{
  "n_layer": 13,
  "d_model": 704,
  "n_head": 11,
  "n_kv_head": 11,
  "head_dim": 64,
  "d_mlp": 2816,
  "vocab_size": 32000,
  "activation": "gelu",
  "norm": "layernorm",
  "norm_place": "pre",
  "norm_eps": 1e-05,
  "positions": "learned",
  "qk_norm": false,
  "attn_scale": 0.125,
  "bias": "all",
  "tie_embeddings": true,
  "parallel_block": false,
  "init": "orth",
  "init_std_qkv": 0.0217,
  "init_std_o": 0.00426,
  "init_std_up": 0.0217,
  "init_std_down": 0.00426,
  "optimizer": "muon",
  "lr": 0.0105,
  "beta1": 0.95,
  "weight_decay": 0.016,
  "lr_head": 0.00782,
  "grad_clip": 0.5,
  "warmup_steps": 200,
  "schedule": "wsd",
  "decay_fraction": 0.877,
  "decay_shape": "linear",
  "final_lr_fraction": 0.05,
  "batch_tokens": 262144,
  "seq_len": 1024,
  "doc_mask": true,
  "train_tokens": 1542000000,
  "steps": 5883,
  "dataset": "wikipedia_en"
}
MLP neurons of a small language model. Each row is named by its layer, matrix (down: output weights) and neuron, and shows model dimensions 469-564. Each number is 200 + 40 x the weight over its row's rms, rounded and kept within 0 to 999.
A block is one neuron, or neurons of one layer that tend to fire together. Before each block is what it responds to, as a language model described it from the Wikipedia text at the highest values.

Description: Start of main verbs. The first token or word piece of a main verb right after its subject, to, or an adverb, e.g. inter(locks), re(bukes), took, lined.
L5.down201,148,213,139,220,246,175,204,134,164,239,183,141,109,228,227,222,199,231,218,226,123,158,136,239,267,188,159,197,170,270,243,236,252,181,234,235,198,212,190,138,169,169,211,184,189,227,193,112,220,217,133,156,212,201,157,297,188,275,146,197,115,202,208,205,264,218,265,268,237,215,122,283,197,223,171,186,203,134,206,248,172,181,194,138,282,184,227,204,202,205,184,207,191,188,199,166
L5.down299,231,301,193,160,270,209,234,126,198,135,259,254,236,258,206,185,224,211,193,179,239,226,191,138,161,187,201,261,242,235,146,213,110,220,181,183,167,216,163,139,170,149,145,153,173,265,202,220,91,198,229,228,182,256,245,215,206,142,216,193,228,126,165,172,201,219,155,175,282,291,238,192,216,207,141,197,232,232,170,179,261,162,210,161,185,203,259,259,194,258,226,152,238,142,223,155
L5.down728,179,209,224,216,179,204,200,142,223,237,234,187,174,262,194,208,175,213,228,235,227,188,197,173,275,236,240,135,251,174,199,193,216,194,197,244,222,306,244,211,187,169,280,153,239,193,252,154,183,230,198,226,246,172,162,165,186,214,280,155,200,221,137,184,231,169,221,171,239,215,203,208,159,238,88,255,210,203,223,262,197,214,208,227,212,150,193,214,252,176,225,177,200,225,208,190
L5.down800,124,232,214,219,228,187,197,255,222,187,197,226,187,198,187,189,149,231,153,171,240,182,166,217,220,179,204,196,194,161,146,207,199,180,174,237,242,162,268,234,234,198,191,144,216,143,164,159,194,151,237,170,201,245,221,137,224,196,167,181,138,205,212,261,216,263,129,226,245,190,189,236,169,198,210,143,293,252,240,248,92,179,129,172,239,184,195,186,182,184,139,251,253,202,282,133
L5.down903,182,186,216,220,220,249,190,198,204,222,199,286,216,154,233,193,274,228,215,178,249,280,191,219,223,190,149,166,169,174,234,184,291,145,206,189,132,184,174,283,230,238,176,220,236,216,192,164,212,160,151,253,188,250,214,189,251,192,198,187,180,174,223,157,250,217,225,252,215,198,223,248,237,201,178,117,250,144,158,219,207,178,153,224,192,194,182,221,122,175,195,108,170,250,149,197
L5.down1131,120,251,239,127,253,199,259,251,231,153,205,303,325,211,237,177,254,168,226,198,188,161,91,189,187,209,162,195,143,144,205,177,211,206,236,212,157,161,256,178,219,194,125,192,237,173,225,160,167,195,152,164,184,198,178,139,207,207,186,193,159,249,190,186,161,159,221,131,332,235,232,192,210,122,252,189,277,139,225,157,155,185,249,208,247,215,175,180,145,151,170,118,234,219,219,221
L5.down1351,125,164,198,221,188,182,215,188,215,244,213,165,174,264,158,247,217,188,206,256,181,209,165,214,215,263,193,258,178,261,254,229,151,171,258,198,265,225,191,200,229,281,237,171,216,226,239,229,211,216,192,188,276,118,214,180,157,198,217,226,177,245,242,231,184,237,196,209,199,182,201,188,146,214,171,182,251,212,202,216,217,235,168,251,261,188,169,212,214,186,221,223,220,247,161,201
L5.down1413,212,174,202,236,165,148,270,233,196,227,204,205,179,183,210,230,165,223,224,225,131,127,236,220,169,118,150,152,217,236,222,181,215,153,213,226,252,203,170,192,220,181,234,240,258,131,191,160,229,171,197,198,281,180,208,178,219,221,179,199,228,207,117,181,139,168,191,190,221,173,169,228,153,175,123,270,190,231,137,200,195,174,153,257,230,237,204,239,245,215,186,237,117,153,154,147
L5.down1436,160,227,175,296,223,175,284,249,167,241,102,203,212,232,220,237,186,221,213,269,208,182,230,217,186,225,183,143,145,275,313,237,215,172,218,209,193,118,231,241,156,153,119,218,159,226,222,227,143,252,199,169,208,162,217,227,185,173,197,206,193,172,207,125,165,212,207,203,246,161,236,163,190,204,147,214,178,204,187,182,184,195,199,213,196,265,185,264,144,230,272,176,195,189,256,174
L5.down1755,262,312,251,189,239,176,254,164,289,178,158,153,170,172,190,174,228,152,186,199,258,205,191,227,211,239,183,225,235,165,202,182,98,244,190,198,227,192,190,173,218,208,136,256,153,218,180,146,189,253,180,125,159,215,164,197,158,169,177,165,215,201,224,206,180,271,185,244,206,156,211,153,197,244,144,240,218,293,125,147,213,180,190,150,213,225,184,185,178,245,177,152,224,234,169,167
L5.down1857,192,208,70,206,180,242,209,202,218,220,226,272,232,184,191,219,183,177,226,223,266,245,175,204,245,160,248,103,189,221,127,226,197,224,168,206,253,216,185,207,192,161,249,210,158,200,168,135,269,198,187,174,235,237,209,188,207,267,260,221,207,65,171,223,191,148,209,151,216,161,208,187,230,150,163,221,164,200,234,257,153,190,295,137,149,182,198,213,201,214,287,229,183,170,168,225
L5.down2152,167,210,209,214,258,120,239,195,213,241,236,210,183,218,168,193,245,152,234,238,149,203,132,186,230,176,176,157,175,166,176,225,220,212,234,296,230,223,156,229,166,188,174,176,265,199,234,56,264,202,247,227,257,147,145,151,163,260,237,192,234,236,179,95,124,193,160,141,206,261,236,218,102,179,205,281,180,185,140,196,66,180,240,213,232,246,271,238,222,183,207,214,179,279,213,199
L5.down2263,190,243,234,170,220,130,218,221,276,159,195,254,199,216,163,179,258,216,143,158,266,218,184,243,195,175,235,246,258,178,227,252,169,175,182,258,199,190,243,192,207,210,171,181,181,266,122,147,176,266,176,148,149,237,205,235,162,159,133,203,208,131,220,174,164,196,144,178,274,172,236,153,202,181,214,272,215,307,157,142,155,168,193,218,235,171,226,232,161,245,243,173,172,198,186,132
L5.down2271,199,283,180,156,171,216,283,161,232,270,208,215,286,195,198,270,277,198,208,261,187,121,125,239,248,221,180,177,160,243,116,207,239,220,98,233,196,121,247,225,245,170,120,216,144,214,157,118,195,242,194,205,258,166,242,159,198,211,174,177,192,135,203,195,189,182,196,175,311,137,202,231,155,246,163,217,179,215,216,209,142,197,139,243,271,270,120,245,191,156,136,217,246,247,238,219
L5.down2641,273,211,214,206,192,179,208,173,206,152,149,211,191,201,184,217,161,164,268,224,258,197,190,171,207,266,175,216,233,192,178,205,191,139,184,246,287,245,171,205,219,135,196,225,231,233,212,177,135,276,175,182,157,191,206,205,173,194,194,199,206,247,135,244,280,266,151,187,239,211,206,226,142,175,205,258,209,265,194,287,269,209,253,203,210,189,197,208,214,234,166,189,220,240,145,225
L5.down2756,176,246,161,185,235,242,186,149,229,210,208,190,200,273,155,236,231,138,301,254,292,191,156,175,270,150,231,192,177,201,196,208,200,142,274,185,183,218,227,244,215,194,226,175,156,234,280,165,217,216,169,153,145,199,174,145,165,127,128,196,198,218,105,183,175,290,198,274,253,183,145,193,157,184,154,229,212,182,262,244,119,214,158,217,231,244,174,210,138,189,168,176,181,260,244,300

Description: Verbs needing particles. Verbs that usually take a following particle or preposition, such as moving on, stepping down, broke away, falls in love, situated in, coming on.
L10.down20,183,237,288,267,149,201,226,253,243,136,189,175,146,245,143,230,201,168,221,191,187,217,184,215,216,235,179,217,320,238,222,200,232,195,234,218,275,133,173,164,156,219,182,262,195,151,181,205,159,177,182,259,178,178,210,111,119,182,177,151,232,223,205,200,283,207,215,173,139,199,213,263,186,138,145,190,219,215,224,198,215,184,216,212,185,168,150,170,192,218,148,159,236,229,143,209
L10.down57,193,166,152,220,147,138,274,242,198,150,192,220,259,164,154,187,241,250,219,292,278,265,263,183,189,191,172,214,242,222,216,207,275,178,226,160,168,218,127,137,220,217,334,183,263,216,225,145,206,179,191,226,219,237,161,183,196,219,185,150,140,269,214,247,213,172,217,154,125,241,159,217,205,165,149,113,190,177,239,233,183,237,246,195,98,161,232,214,200,238,218,214,130,205,185,208
L10.down657,186,192,218,262,167,218,154,178,165,241,269,224,204,166,200,116,232,197,255,229,278,237,205,124,162,198,180,263,162,170,135,177,159,172,156,234,170,132,195,176,66,179,274,248,244,172,167,172,203,138,188,136,207,173,134,212,214,192,105,271,248,226,165,230,126,139,231,156,193,171,265,182,221,198,215,135,126,188,240,181,131,183,176,97,173,169,94,162,146,249,180,183,283,257,165,202
L10.down1740,163,206,121,236,243,265,217,160,191,277,165,195,256,182,155,289,180,154,186,247,161,168,95,210,223,205,229,195,150,196,180,199,145,296,214,183,194,161,126,197,167,137,193,158,176,232,156,249,213,230,191,194,147,259,212,197,188,140,219,172,151,227,244,144,155,153,279,235,228,248,135,151,180,202,170,189,143,228,147,167,207,215,215,168,301,210,156,192,237,222,201,246,156,270,158,213

Description: Table row end. The last cell or closing pipe of a row in Wikipedia markdown tables, just before the line break: sports stats, election results, discographies.
L4.down121,240,220,138,155,173,175,180,210,172,137,256,218,200,157,209,236,263,172,235,246,255,207,237,162,223,176,203,236,292,244,209,226,218,224,149,281,178,109,180,183,137,167,273,232,184,212,317,158,192,185,137,252,201,240,315,246,248,209,219,203,237,185,202,236,267,197,188,241,193,253,303,223,160,135,183,209,171,222,209,225,233,216,195,251,174,185,244,195,209,153,205,189,224,198,127,196

Description: Table row-end pipes. The closing pipe at the end of a markdown table row, just before the line break, in sports stats, election results and discographies, e.g. PB |, 2 |.
L4.down1964,252,233,218,139,180,156,178,251,174,199,260,233,114,221,142,185,211,251,152,155,188,180,163,204,163,133,174,209,240,246,165,115,250,198,202,218,192,122,195,161,171,216,180,135,200,217,170,246,185,241,206,207,231,278,276,165,161,215,154,171,169,224,266,158,163,207,271,209,207,236,173,222,201,205,216,161,186,169,196,223,194,199,230,174,185,181,241,142,209,207,102,167,245,237,187,237

Description: Table cell separators. Pipe separators in Wikipedia stats tables right after a numeric cell, mid-row (e.g. 26 | 12 |), plus occasional commas or colons in prose.
L10.down56,272,229,161,150,272,227,191,183,205,174,173,214,207,135,161,99,236,158,142,176,226,140,269,127,157,220,285,223,233,134,149,193,158,221,193,162,257,227,183,175,213,164,227,181,124,178,248,278,196,155,196,184,185,222,145,201,216,259,223,180,247,178,204,158,149,307,228,172,241,261,203,247,155,210,185,240,225,192,222,188,177,188,110,232,167,183,205,209,188,200,134,165,198,177,161,205
L10.down540,180,253,140,190,284,226,198,153,212,177,227,155,252,206,193,236,227,186,147,129,178,200,217,208,234,211,212,165,137,244,215,192,233,215,178,210,152,200,194,229,239,184,176,173,248,198,229,224,252,57,281,206,96,145,184,220,168,185,206,188,222,241,154,230,211,264,147,142,127,235,143,184,139,180,174,157,232,205,139,198,262,241,205,233,226,266,189,192,240,161,246,133,144,222,165,198
L10.down2534,210,190,231,166,204,265,270,147,234,187,167,173,197,107,204,196,202,176,218,145,188,234,180,204,161,187,209,168,201,238,170,203,193,225,207,190,199,211,184,182,182,194,204,205,121,211,274,263,235,116,162,133,206,173,211,204,183,225,168,208,227,196,198,209,251,209,226,244,188,201,171,205,187,175,203,221,219,208,235,153,182,202,178,242,235,191,128,234,114,170,206,262,197,197,237,190
L10.down2673,193,219,191,214,245,256,214,172,198,212,193,145,183,224,211,187,223,235,211,152,185,230,255,255,196,133,193,155,161,223,226,211,243,214,215,244,173,160,277,211,227,235,185,187,198,185,199,201,141,131,224,192,201,217,205,199,148,182,203,213,184,144,213,155,233,255,232,240,168,251,214,160,152,250,222,210,229,170,264,220,212,211,187,224,170,211,142,190,185,156,201,187,220,200,150,172

Description: Row and paragraph ends. Line breaks closing a wiki table row after the final pipe, mostly in sports stats tables, or a paragraph after its period; sometimes the last total cell.
L5.down96,266,233,203,218,215,217,201,175,186,119,112,182,184,210,155,253,261,136,184,182,224,247,238,150,197,220,177,208,162,188,197,171,171,198,186,241,184,194,241,187,201,194,246,220,225,248,188,203,160,319,238,175,219,193,287,172,162,97,187,186,205,263,187,197,179,228,167,196,188,115,212,180,231,161,231,189,224,200,211,173,152,199,195,191,257,225,271,222,146,228,182,203,205,209,229,121
L5.down152,169,215,165,222,228,225,200,220,210,173,253,222,221,194,201,214,186,206,263,199,256,221,203,188,240,175,254,235,207,193,189,252,227,191,190,301,166,192,152,128,144,202,198,134,197,234,170,218,186,97,176,234,183,267,210,244,248,252,177,195,235,211,205,236,208,209,196,233,232,202,204,178,292,238,158,244,200,214,168,230,274,179,229,253,168,211,222,252,204,150,188,167,156,164,149,165
L5.down524,194,197,162,217,236,163,147,252,200,164,256,243,200,112,118,256,178,216,219,176,156,199,263,170,220,147,171,213,187,217,259,155,200,180,225,193,253,158,207,262,216,171,184,225,168,223,227,123,177,235,191,203,236,179,179,180,229,236,243,154,172,176,224,300,180,107,208,236,191,183,179,236,133,184,222,200,201,226,238,134,212,245,220,267,207,239,219,247,159,167,175,190,189,252,221,159
L5.down842,226,228,163,184,121,275,179,293,174,157,157,237,255,155,160,222,228,181,248,204,235,233,195,208,164,164,180,219,263,156,152,142,208,213,189,249,239,147,247,177,164,218,291,175,245,252,133,197,149,218,203,315,176,207,300,239,215,192,153,182,181,275,191,250,213,170,220,149,232,182,245,289,180,187,273,205,177,225,154,231,178,225,178,189,143,192,202,244,86,168,230,229,249,204,176,197
L5.down936,179,255,271,210,194,203,157,130,226,220,221,180,295,156,203,179,143,242,220,196,195,203,232,210,144,191,224,214,215,228,203,135,260,171,182,193,188,251,154,177,193,215,276,200,272,266,242,204,206,136,232,179,247,241,229,169,205,193,211,242,240,228,245,214,162,178,139,209,309,155,222,95,206,221,274,154,215,193,144,218,278,205,177,300,264,143,214,151,177,186,155,252,207,173,189,190
L5.down1524,174,244,126,211,166,251,229,194,314,239,193,210,251,167,99,214,235,217,183,166,176,181,201,155,228,246,222,257,215,185,202,242,231,138,231,241,96,202,230,223,181,217,304,209,201,247,167,166,193,206,159,182,212,166,209,216,257,216,144,225,224,146,224,241,248,199,178,163,217,191,154,228,239,175,218,191,220,161,158,170,196,265,197,252,187,244,204,185,182,255,309,255,214,246,205,160
L5.down1538,224,201,224,188,257,207,184,222,205,158,251,298,205,228,135,222,197,187,167,194,233,228,220,209,218,219,221,141,241,192,214,241,182,205,206,205,157,174,194,221,156,182,207,181,228,248,203,221,149,321,135,65,267,235,244,252,242,119,222,195,249,262,199,262,104,181,180,184,245,229,187,226,208,263,259,209,220,268,168,231,147,144,246,209,158,200,208,206,193,217,150,278,190,225,135,147
L5.down1590,205,206,229,283,156,195,208,236,264,172,211,206,220,217,198,228,167,266,237,222,231,189,215,132,182,179,197,164,177,224,216,208,185,142,187,190,261,149,125,157,188,147,302,133,183,172,118,330,182,169,168,203,239,256,247,167,223,192,163,199,150,180,146,285,184,97,167,248,220,201,267,272,208,210,246,187,263,213,158,246,142,162,182,198,216,271,165,168,182,241,149,199,241,221,150,166
L5.down1801,199,210,241,180,176,271,189,179,236,193,190,211,158,111,90,230,240,167,203,136,242,179,197,190,213,175,277,157,277,208,196,174,205,219,158,213,211,177,152,277,205,252,206,163,239,182,236,222,205,234,150,210,139,248,249,208,181,179,130,174,238,177,205,289,222,267,252,251,167,233,233,287,216,148,195,254,208,175,191,245,151,253,131,220,220,178,170,203,156,191,185,145,177,237,210,180
L5.down2156,180,162,264,174,232,194,171,166,124,178,231,190,204,214,147,179,183,198,121,206,236,162,183,233,144,216,222,237,185,247,196,195,149,215,160,157,185,199,199,196,150,183,236,277,232,163,208,255,244,151,206,210,186,228,208,249,170,208,186,159,162,265,211,204,192,187,198,247,230,191,215,186,195,242,193,187,198,188,200,187,90,247,247,211,152,161,200,213,221,300,283,226,251,185,237,280
L5.down2225,180,243,172,255,214,185,244,227,118,127,178,253,209,153,200,246,242,161,266,206,198,182,225,94,166,231,235,110,303,222,213,192,140,149,186,193,226,278,168,193,254,152,199,167,237,160,202,215,257,177,116,194,190,201,261,181,191,113,236,190,245,222,213,181,201,229,161,224,166,250,210,286,114,177,262,140,226,222,169,175,181,149,226,159,258,253,220,173,133,208,236,221,176,184,189,185
L5.down2339,190,190,121,152,219,215,266,203,180,209,222,193,173,187,153,214,209,174,155,187,232,237,208,144,219,247,183,139,188,232,238,141,134,169,266,298,195,193,144,207,144,178,195,183,219,142,136,278,135,213,172,233,169,185,196,184,234,226,223,216,148,275,195,238,154,223,187,241,217,153,183,203,228,205,188,174,175,230,198,143,278,247,195,202,214,171,231,212,220,260,263,207,167,162,179,171
L5.down2482,199,192,198,134,178,152,161,170,116,267,220,301,327,176,185,230,156,226,249,140,145,182,224,199,248,261,234,163,167,188,242,200,204,178,101,186,186,207,210,262,201,185,150,198,176,190,153,148,144,235,149,207,195,188,179,210,204,212,198,165,142,261,260,296,174,211,199,220,183,175,270,219,121,223,223,220,226,216,212,219,179,135,138,259,119,223,138,175,218,161,261,135,228,198,131,127
L5.down2547,212,201,200,271,200,270,148,267,176,163,182,218,221,149,148,210,235,173,221,169,230,260,156,158,204,218,202,179,188,162,247,246,211,201,200,188,213,112,238,219,197,182,208,223,158,248,95,211,204,255,217,195,187,154,202,240,181,236,247,149,180,169,200,231,157,253,146,151,209,162,196,176,207,188,262,194,212,219,244,231,187,238,245,177,133,233,224,235,230,150,145,190,201,177,185,279
L5.down2626,128,295,229,233,198,233,188,209,226,212,164,236,266,174,168,206,247,263,228,222,248,152,250,188,196,205,249,213,221,258,182,174,188,195,221,250,211,158,222,158,132,177,202,236,169,236,101,208,138,175,201,197,233,114,182,249,129,180,142,165,256,256,194,187,177,215,180,222,160,284,120,257,183,170,184,180,206,87,203,200,145,228,158,191,160,234,198,201,235,183,261,196,193,170,214,215
L5.down2633,218,207,231,219,238,221,230,196,254,159,161,207,172,197,215,189,196,206,200,171,184,175,276,215,255,219,275,156,187,250,194,270,136,167,182,252,166,187,268,158,193,176,218,170,195,235,150,144,274,266,206,200,229,176,168,213,164,210,216,162,190,249,241,229,184,212,189,200,141,196,171,189,206,215,143,206,261,257,199,243,236,247,216,184,174,225,193,160,257,180,160,189,117,190,208,208

Description: Table row line breaks. Newline tokens ending a Markdown-style table row (after the closing pipe) in wiki tables: filmographies, track listings, sports results, election tallies.
L10.down634,164,247,157,269,196,150,193,234,234,138,195,178,224,209,249,173,242,221,167,172,126,216,208,156,197,203,184,168,178,228,187,164,254,233,200,270,185,141,225,246,157,258,191,176,203,151,153,185,240,121,210,213,244,282,231,164,254,227,211,182,152,167,189,227,260,214,180,217,228,284,153,133,234,220,241,236,246,222,208,214,178,168,177,156,145,237,213,202,191,171,161,182,219,159,223,253
L10.down681,217,238,213,218,289,184,207,230,222,180,242,208,195,211,161,192,178,231,217,169,206,208,196,179,194,120,192,155,175,126,144,144,177,195,216,193,166,212,273,221,217,157,170,174,241,211,204,216,173,184,167,304,169,221,269,158,192,162,231,219,225,218,224,133,150,187,193,171,189,214,188,198,212,154,168,208,167,153,235,210,242,180,240,200,203,207,278,185,165,129,224,208,225,188,209,247
L10.down1588,192,269,233,232,133,166,240,252,148,242,128,221,154,241,303,208,157,180,280,218,172,149,178,205,186,170,153,119,190,189,162,234,228,175,159,233,220,167,256,168,184,254,215,267,203,154,193,202,173,210,232,224,135,130,253,220,199,234,134,234,139,201,178,148,217,153,221,225,146,218,210,185,128,167,165,223,186,185,178,209,234,207,234,222,178,205,231,193,163,208,161,131,209,123,212,156
L10.down2094,128,162,271,219,208,178,216,199,271,144,238,195,184,128,175,171,191,148,220,188,191,177,213,161,137,204,182,189,137,305,203,97,189,218,164,153,192,151,236,222,119,181,266,205,178,184,156,190,189,61,219,259,195,245,262,192,179,176,181,141,196,135,193,215,234,263,232,273,179,212,154,150,204,225,275,247,186,150,207,232,161,207,196,271,140,172,251,167,252,209,153,167,263,165,229,267

Description: Inner compound connectors. Hyphens and linking pieces inside multi-word compounds such as day-to-day, soon-to-open and forty-one, plus the s of Women's and closing table pipes.
L5.down273,162,232,199,250,237,209,197,210,215,144,208,236,128,218,205,154,155,205,181,172,156,265,192,171,248,231,167,199,208,270,126,169,253,197,224,242,142,158,284,184,199,199,266,230,231,180,225,213,181,168,147,158,203,152,170,234,165,192,121,189,228,197,167,223,185,248,276,167,144,203,231,192,174,199,174,116,119,204,269,132,249,154,209,217,203,140,207,163,200,248,122,241,170,147,123,198
L5.down454,181,188,195,204,119,226,164,177,251,134,223,186,224,201,202,144,187,227,161,151,177,262,226,203,206,101,181,216,184,228,191,210,184,255,190,215,178,209,235,167,151,134,253,217,171,180,197,165,212,259,189,152,200,180,186,183,186,212,177,230,196,236,138,222,207,223,191,217,219,138,167,274,222,257,241,248,248,99,151,217,176,191,238,175,217,215,176,140,200,199,314,151,226,227,148,169
L5.down702,219,157,233,171,145,210,270,219,150,269,188,160,164,196,165,115,244,155,166,202,152,214,231,225,191,187,185,210,151,157,222,209,155,212,174,186,147,222,150,153,212,213,232,180,174,193,225,181,229,138,169,171,228,257,229,181,165,225,269,163,226,156,238,171,215,267,190,226,202,196,172,180,206,207,205,142,233,202,198,173,268,214,132,173,204,159,159,228,262,184,202,235,240,199,105,240
L5.down780,140,171,216,136,181,185,206,200,147,259,194,250,200,183,239,214,193,218,166,193,131,146,243,212,182,156,183,262,272,120,199,199,225,213,206,100,153,202,197,213,183,168,195,255,187,216,202,246,236,160,167,206,207,126,270,298,229,229,212,169,234,177,246,216,230,168,202,208,247,271,150,243,146,192,233,260,222,213,181,196,156,187,177,110,224,216,211,191,269,203,282,201,252,180,215,244
L5.down858,181,165,207,141,221,210,221,165,255,177,185,167,231,199,206,175,131,165,211,215,219,236,230,246,234,146,141,223,184,197,193,208,204,197,229,279,196,239,198,232,257,265,285,217,231,271,164,184,201,196,186,167,179,139,211,208,174,215,277,146,191,156,110,128,212,150,139,239,200,227,172,186,203,162,277,226,239,183,284,241,266,236,219,185,206,191,195,232,197,160,184,208,187,161,185,226
L5.down865,213,178,156,168,251,188,178,141,175,192,193,167,133,163,212,155,230,177,202,226,234,227,197,181,253,233,177,267,179,175,276,212,247,157,170,250,112,259,310,262,211,197,237,174,274,201,116,278,169,184,175,205,221,204,204,215,186,188,245,197,187,257,201,176,185,141,205,231,249,132,125,126,174,164,205,256,136,171,235,168,214,159,195,280,206,138,120,183,257,159,153,199,208,200,223,271
L5.down1050,179,219,210,211,257,210,139,277,229,252,189,177,201,153,199,228,192,222,223,224,146,221,158,207,279,189,171,245,126,170,227,277,247,195,254,197,225,155,254,163,185,173,195,187,252,132,297,176,188,252,219,244,182,206,155,179,189,223,217,174,216,252,246,273,172,223,228,224,247,65,208,115,225,151,168,156,179,135,118,210,181,215,142,265,216,182,278,164,255,145,249,225,246,176,211,199
L5.down1165,233,170,155,197,196,214,171,225,211,194,198,224,212,184,177,317,110,229,206,220,268,173,175,218,188,213,163,210,241,161,260,231,224,241,214,294,203,189,185,175,141,165,129,259,174,211,100,216,215,130,232,169,128,167,284,219,167,199,166,224,185,227,166,170,163,277,157,207,248,226,181,223,190,123,230,227,173,243,276,170,185,175,211,198,190,174,271,150,157,293,236,216,205,145,153,183
L5.down1180,227,161,234,186,258,223,137,120,287,179,131,146,218,213,242,220,222,198,154,235,206,200,163,192,187,144,223,222,218,156,188,247,160,171,224,233,105,251,169,210,205,237,144,184,206,213,189,173,189,263,278,225,300,162,253,176,171,177,202,146,203,259,115,142,213,274,169,194,197,269,177,182,210,194,187,181,196,182,245,213,241,227,237,198,164,166,196,163,234,178,166,223,189,238,149,181
L5.down1277,171,223,200,220,192,140,193,198,281,232,234,247,204,119,215,162,268,196,161,218,191,132,234,210,164,171,111,185,224,200,253,231,196,202,226,178,196,193,218,292,264,139,253,253,169,200,242,202,243,203,296,259,214,193,263,234,181,189,113,203,218,210,166,187,216,223,190,276,208,223,124,226,209,176,216,274,193,255,158,233,135,242,232,222,150,198,185,117,186,183,227,181,190,227,271,220
L5.down1499,251,164,168,197,109,209,291,226,149,223,159,282,203,238,222,123,227,219,188,175,167,185,208,190,155,179,143,235,146,215,230,203,248,211,161,169,194,262,183,171,189,236,234,220,196,144,238,174,184,111,163,262,233,212,208,236,199,194,224,193,196,248,118,145,140,259,132,204,266,164,190,236,250,202,192,145,201,257,154,231,140,212,172,196,189,213,106,206,145,236,166,220,173,125,156,157
L5.down1577,225,250,142,204,197,198,237,180,186,192,300,193,190,166,205,251,184,152,187,174,154,118,272,203,213,179,183,124,206,238,232,154,228,195,198,168,221,228,164,162,199,191,232,241,165,146,218,244,225,147,190,240,197,265,202,191,195,169,170,107,227,208,194,198,215,242,205,221,227,186,224,209,201,169,165,216,238,49,143,193,254,142,212,204,233,195,179,238,224,184,136,215,113,227,214,247
L5.down1718,204,195,223,294,205,233,223,169,224,177,134,149,263,179,238,172,186,165,221,151,252,201,215,235,193,196,249,159,185,191,151,193,134,176,253,207,237,261,262,209,237,165,185,178,212,205,239,183,271,258,137,189,182,172,175,259,175,172,269,148,209,136,156,232,144,221,225,153,232,125,226,215,165,208,146,237,172,157,208,158,160,203,147,258,257,202,250,129,185,194,224,181,211,169,224,219
L5.down1834,237,200,180,264,234,243,173,256,266,171,203,147,131,147,178,236,225,201,186,194,190,191,191,260,158,188,123,239,177,178,154,160,230,177,175,85,223,242,196,222,220,221,147,149,250,181,161,202,182,213,222,215,209,272,201,207,180,200,181,167,226,208,119,193,255,235,165,181,209,217,198,274,189,108,220,177,210,220,179,248,160,233,211,174,160,188,219,167,229,179,142,114,207,205,188,207
L5.down2216,247,216,188,237,236,245,273,217,263,225,179,226,297,221,158,111,157,149,177,242,196,236,147,112,98,187,245,276,250,211,177,245,264,121,267,215,153,190,214,239,249,208,225,157,221,203,214,169,207,274,159,208,256,186,194,258,217,210,226,183,198,172,190,377,212,176,179,141,210,179,186,233,194,144,230,202,199,235,263,218,164,138,216,178,261,260,251,180,172,237,213,249,199,209,236,186
L5.down2358,250,154,222,218,232,59,177,159,210,231,282,155,185,176,187,239,99,266,202,230,172,244,194,167,224,134,128,148,250,216,201,192,205,231,211,200,154,272,134,199,188,181,225,193,242,247,223,240,217,194,98,109,261,251,249,224,146,207,220,160,195,210,240,181,190,276,197,218,207,236,169,201,128,253,241,215,215,225,188,184,155,243,171,207,199,242,143,199,231,189,185,140,195,223,127,157

Description: Verb completion tokens. Fires on the end of an action verb or on the word right after it (a suffix, particle, object or article), as in proceed's', lined 'up', shut 'down', performed 'a'.
L4.down1280,179,206,187,166,241,255,203,114,157,178,176,198,146,174,134,175,194,236,169,140,162,119,124,180,195,247,238,240,232,166,146,169,230,129,192,147,149,248,192,158,183,234,181,144,200,141,137,148,173,282,227,203,221,251,245,139,183,169,111,198,238,177,178,239,228,163,211,142,181,265,147,228,181,271,243,199,216,222,204,272,185,148,98,213,213,241,196,223,218,221,210,254,183,199,103,202